From a checkpoint of a small transformer trained on Wikipedia: 55.7M parameters.
MLP neurons of a small language model. Each row is named by its layer, matrix (gate and up: input weights) and neuron, and shows model dimensions 48-175. Each number is 50 + 15 x the weight over its row's rms, rounded and kept within 0 to 99. A neuron's up and down rows have the sign that makes its largest values positive.
After each neuron's rows, "fires after" lists the tokens most often just before its 100 highest values on Wikipedia text that the model never trained on.

L11.gate259:71 42 44 24 62 50 42 20 36 56 59 48 33 35 39 74 52 63 55 48 62 55 24 64 59 47 57 74 50 36 69 65 50 53 57 30 45 50 56 72 18 51 44 43 34 30 54 29 28 45 70 41 58 55 31 25 78 67 64 79 67 37 40 48 62 43 31 59 70 51 65 34 59 55 47 50 66 61 24 46 41 74 34 53 52 56 27 22 53 45 48 33 42 52 48 55 54 56 62 67 54 38 54 70 56 51 48 33 26 31 62 73 68 29 80 49 50 68 24 28 79 53 44 54 44 53 55 42
L11.up259:72 43 48 25 41 46 52 40 59 38 49 78 52 46 38 36 91 66 44 76 61 76 30 53 33 48 58 58 30 56 39 62 91 57 66 27 45 63 66 68 48 77 76 47 43 40 44 60 52 44 42 66 51 68 52 54 50 54 56 47 49 44 35 60 50 43 29 73 70 53 33 34 59 24 44 60 52 39 64 35 75 65 45 56 66 68 47 34 47 45 92 40 33 68 66 54 54 42 49 66 70 56 72 64 48 37 62 35 42 58 61 65 59 55 72 30 21 72 53 36 57 51 64 38 44 49 48 43
fires after: "2", "| ", "1", ":", " | December ", "\n"

L3.gate1283:71 59 56 23 59 62 44 58 82 20 43 32 41 36 69 65 83 82 70 25 72 45 68 44 33 53 39 89 32 33 52 21 43 65 20 36 34 75 26 39 81 54 42 37 37 29 74 58 61 36 71 49 65 36 60 44 82 28 56 52 51 66 76 53 51 65 39 27 64 72 43 52 64 55 46 66 84 60 60 51 23 57 66 45 54 55 46 35 23 45 25 40 28 42 58 60 43 57 84 43 72 68 37 36 28 65 61 13 34 45 39 64 37 50 45 36 61 40 35 42 20 54 37 50 59 51 49 48
L3.up1283:76 81 38 39 60 52 50 47 63 35 24 22 53 56 58 57 68 69 69 30 49 60 31 59 40 35 48 55 36 28 16 42 41 62 55 47 54 56 56 69 38 51 71 57 34 59 54 63 43 56 70 20 66 32 63 47 70 47 33 58 42 41 51 77 55 57 35 33 74 60 61 73 45 50 25 68 69 28 49 20 41 72 27 45 67 52 59 63 52 22 31 32 36 55 13 64 31 30 44 26 83 54 54 50 36 57 36 55 29 28 41 56 63 72 68 50 42 61 59 72 67 48 40 59 70 67 52 32
fires after: " | ", "0", "; ", "1", "3", "2"

L11.gate1260:34 52 67 22 58 34 55 47 67 40 41 44 37 46 42 36 61 27 54 56 47 29 57 55 64 34 37 43 60 27 40 30 56 59 49 36 42 58 37 37 43 42 50 56 58 58 57 47 38 33 70 62 34 35 40 25 53 48 71 50 58 76 58 49 64 45 53 44 52 64 34 52 34 48 45 43 46 92 50 39 52 50 49 71 47 60 55 68 45 73 69 40 56 92 70 64 23 27 53 46 34 53 47 39 78 37 60 23 36 36 52 70 36 37 74 39 48 67 55 67 46 59 15 46 42 48 00 45
L11.up1260:79 38 28 53 77 25 46 46 33 46 43 84 32 43 51 41 43 42 50 54 40 40 51 39 50 80 58 61 28 35 50 73 50 37 48 39 40 44 36 77 35 73 55 55 43 30 29 64 49 53 65 44 59 46 27 35 51 57 44 38 68 55 67 26 56 58 53 56 30 71 32 15 78 29 51 42 47 11 53 50 67 32 56 36 54 51 52 42 42 60 40 53 67 45 20 59 41 56 54 44 54 32 62 57 43 74 40 48 22 72 50 53 40 29 39 66 16 57 63 48 56 34 61 31 60 56 47 55
fires after: "2", "1", "| ", "|"

L3.gate798:65 72 65 47 65 34 57 53 38 73 33 63 71 50 49 51 48 76 60 27 16 44 66 20 53 36 15 64 59 26 18 67 36 74 40 41 43 41 54 50 21 50 65 43 52 63 38 48 56 48 46 35 52 43 62 53 49 70 33 70 62 20 34 54 44 41 73 67 33 69 48 32 57 51 64 45 43 52 64 45 59 62 34 62 83 43 37 47 66 39 30 64 48 68 58 48 54 37 48 44 58 70 54 71 36 68 29 46 31 54 42 35 54 48 55 42 63 07 70 31 74 33 38 46 51 31 38 51
L3.up798:48 40 37 45 48 38 60 60 30 38 57 47 67 46 33 54 33 68 50 52 37 51 34 44 27 65 26 41 81 02 71 51 69 83 34 17 45 39 65 57 34 66 42 52 56 42 57 43 42 71 33 64 40 42 17 33 42 52 31 61 49 38 51 70 29 61 41 64 55 40 52 30 81 36 31 48 56 36 26 48 67 20 27 46 64 43 52 42 72 50 39 50 30 35 46 39 50 39 45 35 60 56 44 74 47 75 45 43 47 51 45 46 37 34 28 54 58 58 66 38 63 43 54 67 49 56 51 35
fires after: ".", " ==", "===", "==", "==History==", "\n"

L11.gate746:46 66 49 29 53 42 59 51 53 30 48 31 38 16 44 36 77 63 52 49 63 53 58 50 60 62 49 33 32 53 56 69 29 57 78 27 41 27 46 42 70 49 60 52 64 49 41 46 59 74 46 33 40 60 54 35 53 52 63 34 56 66 51 94 52 71 35 33 70 62 65 39 31 58 55 56 64 41 76 41 42 38 43 50 34 64 38 65 55 45 41 29 63 67 43 61 41 48 44 71 81 41 38 42 38 38 58 35 61 49 63 66 41 58 28 47 40 62 31 59 39 74 27 44 27 74 40 57
L11.up746:55 33 46 42 50 61 60 43 46 32 52 61 55 38 29 54 52 37 28 61 21 36 45 49 63 35 58 62 67 58 53 34 57 29 50 43 42 58 39 60 77 74 56 55 75 75 36 49 46 54 43 34 37 40 62 17 82 32 60 51 53 65 60 58 56 46 41 63 84 42 72 38 56 30 39 86 53 58 06 68 74 47 59 53 56 30 45 44 83 14 86 60 18 65 22 51 44 38 48 42 64 78 24 62 09 35 42 37 60 31 47 55 60 37 64 50 49 62 40 39 41 41 45 65 42 54 42 54
fires after: "2", "1", " |"

L3.gate672:40 63 46 39 43 55 60 48 69 31 22 40 45 55 38 67 75 40 55 26 38 68 46 61 30 35 48 80 34 41 39 68 55 45 26 37 52 38 59 45 26 57 37 44 40 38 66 48 41 50 67 72 41 26 48 52 49 61 56 54 61 60 75 49 31 42 52 58 49 57 28 36 74 36 77 52 46 52 47 32 75 87 55 62 88 65 57 46 36 61 36 85 52 58 42 44 48 42 51 33 63 77 57 50 70 62 36 49 41 59 68 52 46 44 74 67 76 55 49 45 34 63 54 75 42 47 69 41
L3.up672:74 29 57 66 46 40 45 24 17 50 67 42 46 52 59 52 40 60 57 55 65 28 57 52 58 52 46 54 53 58 46 57 63 66 18 52 54 48 39 52 54 58 24 43 29 50 56 34 52 50 52 74 48 49 21 49 73 69 28 56 74 38 91 67 56 38 62 47 55 50 55 33 63 14 28 47 61 62 57 54 58 32 64 42 37 54 59 17 57 42 54 35 31 59 65 62 59 31 45 60 43 43 47 43 90 47 47 49 45 61 43 40 61 52 42 64 43 36 62 53 56 44 48 42 12 55 54 87
fires after: ".", "s.", "a.", " ", "\""

L3.gate1217:43 49 32 37 51 56 43 54 59 70 39 55 45 47 48 43 69 19 85 61 44 35 60 36 61 21 36 46 43 61 36 40 46 65 69 53 33 72 60 29 23 66 43 56 42 61 57 59 45 65 32 39 48 31 39 28 57 29 39 32 36 41 47 54 57 45 58 58 36 40 51 61 48 68 58 50 55 22 49 59 71 50 61 30 32 65 74 45 52 50 32 45 30 33 23 44 59 39 43 70 42 54 49 54 59 65 51 64 39 32 76 63 57 45 64 37 25 44 32 32 56 34 55 47 40 46 63 73
L3.up1217:21 40 46 45 71 51 65 55 54 68 77 49 56 65 32 54 49 55 41 26 42 51 46 50 58 41 42 46 27 64 39 47 48 41 42 32 45 57 40 35 73 27 53 48 39 40 56 46 62 44 67 62 63 53 54 42 67 21 42 28 56 26 20 37 08 70 33 15 41 27 39 33 60 54 41 56 69 49 52 56 32 30 88 48 70 23 70 49 56 53 60 44 71 23 57 70 41 20 56 41 41 70 39 49 64 33 30 21 46 57 53 48 23 34 30 44 54 46 65 57 44 45 53 37 56 51 36 52
fires after: "\n\n"

L5.gate379:63 53 64 18 59 39 61 38 62 64 52 66 47 34 54 56 67 34 69 59 39 43 59 45 72 75 17 54 45 62 26 34 50 62 51 42 54 55 33 55 72 66 32 15 40 45 45 53 41 63 53 55 14 35 47 47 31 58 63 21 53 68 75 56 58 41 51 56 67 42 71 75 36 41 67 35 29 39 46 65 53 56 50 61 46 70 37 36 32 69 48 42 51 27 37 41 37 31 61 40 49 48 47 59 47 45 47 51 69 65 51 55 81 42 43 57 41 38 22 53 48 61 48 58 60 50 68 23
L5.up379:91 69 37 31 67 54 67 49 58 80 44 69 57 45 59 46 40 49 58 42 40 33 60 58 42 83 49 54 44 29 14 49 59 36 78 71 45 45 69 39 68 65 61 56 28 46 38 40 56 33 55 07 65 37 50 51 75 36 61 30 38 69 54 65 48 42 21 40 51 53 59 43 25 51 48 29 35 58 72 13 57 63 34 39 34 50 55 52 08 61 44 23 52 42 75 33 68 33 36 35 40 75 47 49 36 36 63 68 40 58 40 47 32 61 68 54 32 39 47 44 57 48 63 79 62 67 58 44
fires after: "1", "5", "7"

L3.gate1071:67 52 33 42 62 47 40 42 37 52 41 47 56 38 65 65 70 71 27 40 62 45 59 46 54 74 46 39 43 65 08 53 44 52 44 56 43 27 26 85 49 66 50 72 45 53 64 33 58 52 48 46 45 25 54 40 50 63 36 61 62 58 53 59 39 29 66 57 63 46 46 35 59 63 62 72 39 49 94 84 43 49 21 71 12 55 39 55 49 71 48 64 35 29 26 61 51 45 61 65 49 57 58 45 48 67 43 37 59 50 43 68 50 72 63 75 61 67 53 43 80 71 55 59 57 66 46 62
L3.up1071:70 58 42 48 53 47 60 38 47 39 49 70 48 30 54 66 60 62 31 48 63 38 40 53 31 82 32 49 26 85 14 63 46 55 37 52 25 55 46 64 57 42 43 48 54 70 07 58 54 70 30 48 36 26 45 48 63 56 43 55 54 57 70 31 46 46 64 79 31 48 50 45 57 36 55 35 46 62 58 72 48 59 63 54 82 33 56 56 41 56 61 59 30 51 44 61 62 47 49 38 60 65 58 52 38 55 34 64 51 39 55 75 52 50 50 98 84 36 60 55 54 44 62 55 37 61 36 37
fires after: "\n\n", ".", "\n", ")."

L9.gate173:58 65 50 60 76 56 64 58 62 27 62 60 68 60 44 62 17 52 76 37 47 55 60 44 37 29 41 47 43 78 80 45 34 78 58 70 46 53 46 58 53 68 47 45 48 38 29 41 62 74 53 29 36 50 53 36 54 71 33 21 68 58 60 45 54 39 65 58 58 17 70 31 49 72 53 23 22 50 49 15 14 29 62 85 40 70 44 68 20 53 37 26 33 49 68 69 58 37 81 45 75 49 42 70 50 31 49 50 34 48 48 35 47 65 53 39 38 39 27 33 52 65 32 66 61 38 14 45
L9.up173:49 41 55 30 52 42 77 37 51 18 41 69 51 48 59 64 76 50 42 46 30 34 64 70 49 57 46 58 56 48 52 36 44 54 65 35 30 68 43 42 83 26 81 31 53 46 50 43 54 36 34 40 53 63 48 60 79 54 35 42 32 61 60 50 54 58 50 56 43 26 43 61 34 52 45 30 64 43 45 57 59 42 46 71 73 70 65 63 41 61 46 65 58 65 17 70 46 36 48 39 60 73 28 30 21 33 49 69 49 57 44 47 13 55 48 45 61 31 58 59 65 55 41 33 70 73 46 43
fires after: "1", "2", "19"

L3.gate970:44 66 64 59 59 63 41 60 47 43 45 49 46 46 67 57 70 23 42 47 49 64 35 27 38 36 41 31 30 49 24 21 58 55 59 66 47 36 48 20 52 54 66 65 71 43 59 31 52 10 59 00 28 56 28 55 53 60 64 40 53 50 70 37 72 45 32 49 55 50 32 43 58 79 46 46 61 47 40 57 49 38 23 47 24 31 64 62 60 63 66 61 53 45 32 61 41 44 48 35 68 45 31 57 46 61 41 52 21 62 28 40 47 87 77 63 36 29 32 28 35 60 20 47 45 39 45 61
L3.up970:51 74 66 37 20 49 60 58 53 50 38 58 53 32 78 62 65 65 49 68 62 37 34 28 34 41 36 54 46 64 49 37 44 62 44 50 54 40 53 26 36 53 67 29 72 36 68 77 61 54 46 61 72 66 06 38 74 33 66 12 90 45 58 21 42 45 57 61 44 41 55 62 68 41 49 64 43 48 52 60 71 33 49 41 34 74 47 61 50 63 27 35 60 40 29 67 50 52 34 52 58 18 42 27 20 38 41 73 57 54 35 65 46 53 62 39 59 48 39 38 56 51 92 50 53 42 49 54
fires after: " | ", "; ", "0"

L3.gate1308:82 66 50 43 59 54 41 44 51 46 29 42 28 24 61 41 37 67 60 57 59 38 50 50 40 52 52 18 53 06 72 40 72 57 40 85 68 35 59 36 21 69 50 56 46 62 32 51 52 57 61 42 37 66 65 64 45 59 46 70 54 52 46 59 69 56 44 51 40 28 27 29 42 61 32 58 35 39 29 43 68 45 12 82 60 52 45 58 35 31 60 61 52 54 44 58 48 44 46 74 40 68 34 71 46 56 57 41 50 67 51 65 56 53 38 66 46 56 45 47 45 72 35 44 38 29 58 55
L3.up1308:39 56 39 52 71 38 53 66 74 85 44 41 55 38 40 60 52 48 75 53 33 39 53 38 18 67 45 46 61 55 67 68 49 31 39 37 54 51 62 60 16 59 63 37 15 49 32 33 49 36 51 60 60 40 41 50 63 56 39 54 49 66 39 55 69 50 82 56 48 33 57 62 66 54 43 41 61 27 69 41 71 58 51 52 38 59 42 54 51 42 45 67 43 42 66 51 64 57 59 74 62 54 39 67 57 63 34 52 53 42 70 45 42 46 53 60 51 52 43 81 29 48 32 37 20 46 54 58
fires after: ",", ".", " $"

L3.gate1036:55 28 35 45 57 57 44 50 41 68 59 63 47 46 57 27 35 48 39 52 40 41 48 70 55 42 26 96 73 46 44 54 61 38 22 42 68 46 34 49 26 65 52 62 25 51 42 28 35 69 42 64 54 74 75 60 51 58 36 43 41 18 70 65 48 35 58 71 25 53 50 53 61 60 54 42 20 60 50 50 78 70 75 54 34 43 37 63 41 39 42 55 73 53 48 71 55 73 61 50 39 38 61 40 61 78 47 43 40 65 66 55 64 59 52 63 50 48 37 59 63 65 03 68 70 45 60 53
L3.up1036:45 41 59 30 53 62 44 63 31 79 48 80 58 63 46 49 67 37 59 59 62 57 54 68 50 48 55 26 78 46 55 43 26 27 55 61 54 23 62 52 45 43 54 61 40 49 31 53 35 65 42 79 64 36 47 35 62 51 15 57 55 31 69 35 52 62 47 52 43 33 56 53 48 44 47 37 44 38 37 49 48 47 54 37 54 54 48 77 38 45 54 16 57 20 50 17 39 28 65 54 54 65 36 46 58 39 72 47 60 62 52 57 29 65 31 32 38 41 65 29 57 51 60 59 33 26 30 63
fires after: ".", "s."

L5.gate113:55 56 71 43 44 50 26 49 61 39 13 57 42 47 56 33 50 48 63 61 67 47 52 37 20 62 47 57 33 65 51 65 33 62 57 11 13 41 49 61 42 57 31 34 27 31 41 58 62 41 47 30 35 57 59 58 44 47 62 36 29 35 61 43 48 83 17 72 69 58 48 39 66 29 40 37 56 52 49 45 56 48 47 46 29 64 61 36 37 50 49 40 35 67 55 40 32 52 64 49 42 65 50 52 29 54 71 58 66 40 34 53 54 56 48 75 57 38 55 60 40 23 44 49 52 51 46 15
L5.up113:40 70 55 36 45 54 63 70 79 38 27 57 72 53 40 56 49 43 39 20 38 48 57 19 18 59 50 59 46 29 67 34 47 66 58 54 39 40 43 81 33 68 56 38 36 45 45 66 56 47 37 32 36 19 52 37 43 50 72 62 66 52 82 68 31 71 29 47 59 67 64 60 48 47 01 54 71 48 54 60 24 31 34 35 42 29 51 74 19 42 51 43 36 54 58 41 72 81 32 79 41 58 57 46 47 13 29 23 61 45 70 38 73 50 47 47 41 30 62 56 40 46 49 42 50 53 69 56
fires after: "1", "2", " | ", "3"

L3.gate111:44 35 50 68 84 51 35 60 47 65 69 54 65 34 56 59 34 42 45 35 37 55 64 42 66 38 50 26 70 52 41 50 48 63 33 57 42 31 67 42 64 45 48 46 37 55 32 39 40 30 50 46 68 82 58 42 37 67 35 40 30 21 57 12 29 51 44 37 43 45 53 20 58 30 40 49 44 44 90 67 43 47 60 50 50 55 41 65 38 67 62 58 48 50 36 61 46 57 44 40 54 63 56 54 83 65 73 50 63 72 35 95 39 79 33 86 44 06 57 35 40 47 68 61 43 60 59 40
L3.up111:38 42 29 66 45 59 59 57 24 61 62 66 73 68 45 54 38 48 53 29 35 73 34 66 47 60 44 53 49 43 78 62 74 60 50 35 34 58 58 10 27 46 36 61 59 69 63 58 27 51 43 61 64 58 38 30 53 68 37 67 47 74 36 32 23 78 43 41 37 45 54 67 37 56 33 45 30 40 57 52 71 30 42 59 79 62 28 40 29 47 39 62 68 31 28 30 50 71 36 42 27 54 41 72 62 43 69 38 44 34 42 68 45 48 55 24 38 79 41 37 44 19 27 22 48 50 46 32
fires after: "\n\n"

L9.gate373:68 30 58 65 70 46 70 51 41 37 41 60 49 49 47 69 53 34 43 61 29 62 47 77 39 65 54 57 56 73 52 17 35 79 73 59 76 51 62 49 21 44 61 55 70 36 52 36 51 63 50 34 52 48 68 66 29 43 44 41 47 37 52 32 53 51 45 62 66 46 51 53 47 59 25 40 20 32 72 59 32 63 50 85 62 66 37 78 47 39 43 46 64 60 62 85 42 52 64 29 77 80 59 46 43 91 37 70 30 64 56 38 39 69 49 49 37 32 47 59 66 55 36 83 52 46 25 14
L9.up373:40 90 50 64 55 30 30 80 33 38 62 50 55 44 49 69 48 31 59 62 51 79 68 61 51 19 67 47 44 32 59 46 33 43 53 33 63 65 64 44 71 56 41 65 66 84 68 44 50 30 50 60 65 39 42 75 54 51 13 53 37 49 51 69 52 48 58 64 57 53 59 41 44 61 39 54 43 62 68 46 40 62 39 33 33 47 46 26 71 60 62 52 64 56 51 46 45 69 41 27 51 80 62 49 68 53 74 52 80 64 81 12 50 67 57 37 34 35 49 76 58 54 54 68 50 49 52 26
fires after: "1", " was"

L11.gate921:51 50 58 77 51 49 55 71 35 38 65 63 42 43 46 70 57 54 42 52 70 57 53 40 23 44 33 40 38 72 67 81 64 50 21 33 75 71 68 47 20 70 48 69 65 30 62 40 58 48 31 48 65 64 66 11 50 53 45 64 59 54 63 84 54 65 69 64 56 37 55 62 46 49 73 30 49 45 46 26 54 26 62 82 37 76 70 40 21 48 39 30 40 43 68 62 54 43 59 38 33 46 53 54 38 45 56 33 93 26 48 85 56 25 56 74 33 92 62 53 35 83 39 55 53 37 54 61
L11.up921:79 63 51 43 53 51 75 58 47 54 34 40 33 37 44 47 47 73 27 29 31 46 58 34 29 28 43 29 57 63 64 66 61 51 25 44 38 44 38 46 35 60 70 25 36 44 65 46 61 41 46 18 41 69 48 49 53 66 51 33 66 46 44 82 39 45 35 77 67 51 50 59 58 42 63 75 38 66 40 26 79 67 36 54 59 57 69 51 61 56 54 33 36 51 47 37 61 48 51 44 42 63 50 45 57 25 39 33 65 52 30 24 51 39 62 63 42 75 38 92 27 58 47 39 60 35 77 26
fires after: "| ", " | K", " | ", "\n", " |", "SA"

L3.gate991:44 53 55 29 69 28 53 42 42 30 47 45 66 66 37 56 32 58 31 29 53 67 83 62 52 23 42 53 47 11 39 57 26 43 52 42 64 63 70 44 46 57 64 42 64 54 29 34 57 68 56 65 36 61 20 50 56 51 27 27 51 63 50 23 51 69 64 52 48 40 61 65 49 55 60 35 41 47 57 35 44 63 44 19 56 27 34 53 52 37 68 42 66 69 56 46 61 25 45 25 46 45 34 62 45 64 61 36 26 46 51 60 59 57 65 26 69 40 51 54 27 42 29 32 68 44 45 45
L3.up991:62 94 60 51 46 43 50 37 22 59 70 62 75 56 75 62 64 63 56 65 37 48 65 65 55 52 53 44 49 37 15 01 39 25 75 53 52 40 40 49 64 37 56 22 48 51 72 34 69 73 68 37 30 44 58 49 60 50 42 39 72 65 71 62 64 77 87 43 67 47 38 61 58 40 77 38 55 17 37 41 50 68 86 61 49 74 42 60 54 76 47 33 53 62 57 40 46 66 32 54 72 75 25 38 46 39 59 37 44 66 54 90 47 18 37 36 43 35 36 47 51 64 41 29 44 21 51 20
fires after: "2", "1"

L11.gate585:35 62 38 41 35 29 37 40 46 46 51 47 47 26 63 38 71 61 35 53 44 56 55 75 56 27 35 38 78 46 50 48 44 73 45 47 56 57 54 75 63 48 60 56 63 46 44 60 61 58 46 29 44 65 67 48 49 58 68 18 61 73 42 42 36 66 22 41 26 59 58 29 90 34 25 69 76 62 39 82 74 38 51 47 27 37 62 69 58 39 46 91 53 70 40 51 72 72 51 46 50 41 58 57 48 27 92 39 44 53 43 59 41 38 43 61 76 63 75 56 72 34 61 54 35 25 38 61
L11.up585:54 55 38 25 34 72 52 46 39 37 45 61 46 44 64 68 70 45 31 52 45 47 38 61 26 35 61 41 40 28 41 53 29 45 60 54 63 78 50 38 48 72 58 64 75 60 47 78 70 37 51 52 52 41 60 05 22 58 66 49 66 37 67 39 63 48 40 42 52 71 51 56 47 45 36 42 52 51 59 43 44 61 44 51 60 58 39 54 47 51 57 51 70 31 45 65 41 52 41 50 18 42 75 71 81 83 51 56 68 36 49 64 55 52 54 47 45 61 54 70 58 14 62 45 48 76 48 55
fires after: "\n\n"

L5.gate23:50 99 47 37 35 26 50 36 49 47 33 57 79 50 64 68 72 40 68 48 32 57 77 21 45 36 24 63 57 39 15 64 43 44 64 82 38 77 60 44 80 33 50 28 36 51 47 40 15 24 54 35 69 55 65 46 50 79 65 77 65 41 48 52 37 47 55 59 68 59 35 20 17 68 45 32 34 41 51 51 39 30 67 47 38 71 45 50 60 77 19 33 67 58 47 46 27 36 53 72 29 54 23 59 37 49 65 54 44 60 82 49 50 29 64 91 69 46 50 23 63 41 61 74 27 50 37 08
L5.up23:65 45 39 27 42 47 35 08 47 65 48 67 49 29 28 78 81 49 40 27 45 62 52 32 54 69 35 39 46 52 56 31 33 53 59 34 23 53 11 29 46 45 61 55 61 53 38 38 57 36 52 62 60 61 50 43 40 56 40 39 28 64 77 69 65 48 62 16 39 48 72 48 77 68 59 59 71 45 33 52 60 59 43 76 38 63 69 69 48 61 44 03 60 38 48 76 68 49 43 57 51 73 19 63 70 26 50 57 28 49 43 46 18 33 40 81 55 50 39 61 68 40 67 55 61 58 10 29
fires after: "1", "2"

L5.gate1057:51 61 45 40 51 64 39 57 47 56 62 45 64 62 37 51 65 53 79 38 59 44 37 45 44 27 43 55 39 45 25 68 22 46 12 49 27 24 49 42 62 54 37 43 58 44 53 37 25 58 60 57 45 50 66 66 51 52 71 38 21 50 72 50 37 67 48 24 58 48 60 60 76 51 55 62 44 57 70 36 42 30 44 47 55 24 55 33 13 28 50 75 37 45 60 50 45 51 54 79 49 55 77 33 35 54 54 38 51 52 64 77 40 29 56 53 50 62 47 44 49 63 49 45 58 52 45 45
L5.up1057:36 26 49 49 39 24 52 35 35 49 62 54 69 45 38 57 59 59 44 50 15 39 66 33 47 42 58 47 31 39 31 31 38 37 23 64 56 67 49 54 22 40 50 60 67 66 69 56 50 63 49 46 78 71 69 56 73 33 56 50 59 35 47 63 36 37 59 43 39 47 38 44 71 69 34 77 47 61 54 45 53 62 51 62 62 46 70 41 80 87 35 70 53 64 17 34 50 46 61 58 36 90 43 54 39 65 05 46 72 48 39 78 46 55 47 63 34 54 63 56 42 45 68 68 35 45 24 59
fires after: ".", "\n\n", " ==", "===", "==", " ==="

L5.gate773:65 73 67 39 49 24 32 38 61 56 74 53 36 43 51 41 65 23 41 52 43 51 54 59 39 14 42 58 29 71 32 62 58 73 38 55 43 56 38 47 59 65 56 57 60 40 60 26 66 55 39 56 75 20 33 58 81 66 63 65 43 63 72 72 74 65 59 43 15 46 65 57 37 32 61 65 41 29 26 34 78 38 44 53 75 68 44 57 51 54 59 51 36 30 45 46 22 43 37 38 48 38 55 18 62 41 25 38 40 65 63 37 44 63 64 19 93 50 47 40 68 55 35 43 49 51 30 57
L5.up773:34 58 32 31 63 66 42 64 77 52 51 63 33 45 77 59 75 40 61 66 46 43 49 42 44 51 44 42 63 49 67 49 49 50 20 51 48 80 72 33 35 57 45 50 65 68 47 51 53 14 38 52 28 33 58 25 57 63 47 44 67 63 38 30 41 86 69 58 63 64 57 56 49 74 31 55 43 53 45 48 30 50 65 25 37 77 37 69 58 57 41 49 20 67 59 48 73 47 47 51 67 56 26 46 27 47 76 42 37 39 34 49 28 53 68 66 55 50 62 70 56 70 63 35 57 63 40 66
fires after: "0", "1", "5", "4", " | ", "2"

L5.gate248:76 35 51 54 80 91 44 48 51 58 54 61 50 34 52 64 54 48 64 63 33 49 90 36 63 51 58 42 36 49 73 34 59 32 16 44 45 31 38 54 71 20 28 41 41 55 33 51 22 63 79 42 48 36 60 58 61 35 32 42 58 77 49 53 39 35 51 63 66 81 59 37 52 50 48 30 63 47 47 73 01 67 47 35 59 51 69 58 41 99 35 49 70 55 70 52 53 55 42 09 53 46 68 57 35 69 43 43 35 38 26 45 46 31 40 56 56 33 71 56 62 66 79 65 40 67 39 41
L5.up248:80 71 42 37 85 57 51 49 69 50 52 57 72 29 59 37 59 72 56 32 46 56 63 21 60 48 23 66 00 53 72 37 39 69 57 65 43 56 39 51 33 59 64 49 48 30 25 37 32 35 58 57 57 30 34 34 54 18 52 48 49 42 75 57 40 21 50 61 44 55 33 31 32 53 55 62 48 45 44 61 55 34 52 58 38 52 56 57 37 50 46 24 71 71 46 45 54 47 24 60 58 66 59 59 63 33 48 60 27 51 77 74 62 40 47 48 53 37 81 65 58 44 46 63 47 47 35 49
fires after: "2", "1", "-", "–"

L6.gate1062:54 69 65 51 51 76 75 24 57 53 40 71 49 32 65 32 28 40 45 29 43 62 59 35 49 57 50 73 58 38 35 44 49 95 47 47 64 54 26 58 51 38 70 61 49 59 40 22 62 56 40 35 41 34 89 43 75 48 41 66 48 21 43 54 40 40 44 68 51 20 56 49 62 69 45 54 68 45 40 51 61 58 42 51 70 47 64 28 28 50 48 64 52 56 36 60 58 31 36 50 51 80 83 59 56 48 26 23 42 67 66 52 38 53 92 44 43 43 43 39 81 68 61 51 52 26 35 79
L6.up1062:46 57 45 79 71 63 47 65 32 89 57 67 61 30 61 52 47 50 36 50 25 37 61 51 31 31 58 36 25 51 53 81 52 56 19 45 74 62 30 45 50 32 55 60 47 36 43 46 62 71 46 52 34 51 55 42 41 37 34 40 53 24 63 63 39 62 50 55 54 38 59 33 47 34 45 64 29 45 55 54 81 48 48 67 71 67 51 40 50 30 46 37 27 24 52 45 38 49 59 48 71 50 42 30 51 53 43 41 37 46 75 22 57 53 49 60 56 45 62 28 33 57 39 27 52 58 71 59
fires after: ".", "ed."

L9.gate922:78 27 56 45 53 47 25 41 59 55 51 38 52 54 47 62 37 38 59 53 35 52 72 30 58 43 30 75 38 78 44 56 73 50 55 33 56 66 55 40 57 28 77 59 33 63 40 22 46 56 50 40 36 30 75 64 51 46 36 64 40 46 72 55 44 61 43 46 67 38 43 56 57 41 41 67 20 59 68 61 68 89 31 54 40 45 56 32 47 60 53 46 32 56 29 61 59 68 58 42 42 45 45 65 67 65 54 64 46 43 60 50 84 47 35 52 67 40 45 51 61 60 42 27 34 50 36 40
L9.up922:53 75 74 67 59 60 58 61 66 55 55 64 39 71 68 57 44 51 67 38 51 48 53 47 16 44 37 42 38 38 52 79 44 47 65 78 44 59 64 63 35 56 53 41 26 50 37 43 79 38 60 71 55 35 71 59 45 58 64 22 59 66 68 35 56 63 37 70 36 77 85 55 64 62 40 62 46 54 64 59 84 70 58 39 49 54 54 61 57 51 74 65 48 74 47 39 58 67 59 51 57 54 47 79 36 49 86 07 47 38 39 45 61 43 63 28 24 54 44 38 54 46 39 30 35 24 36 48
fires after: "3", "2", "1", "5", "4", "6"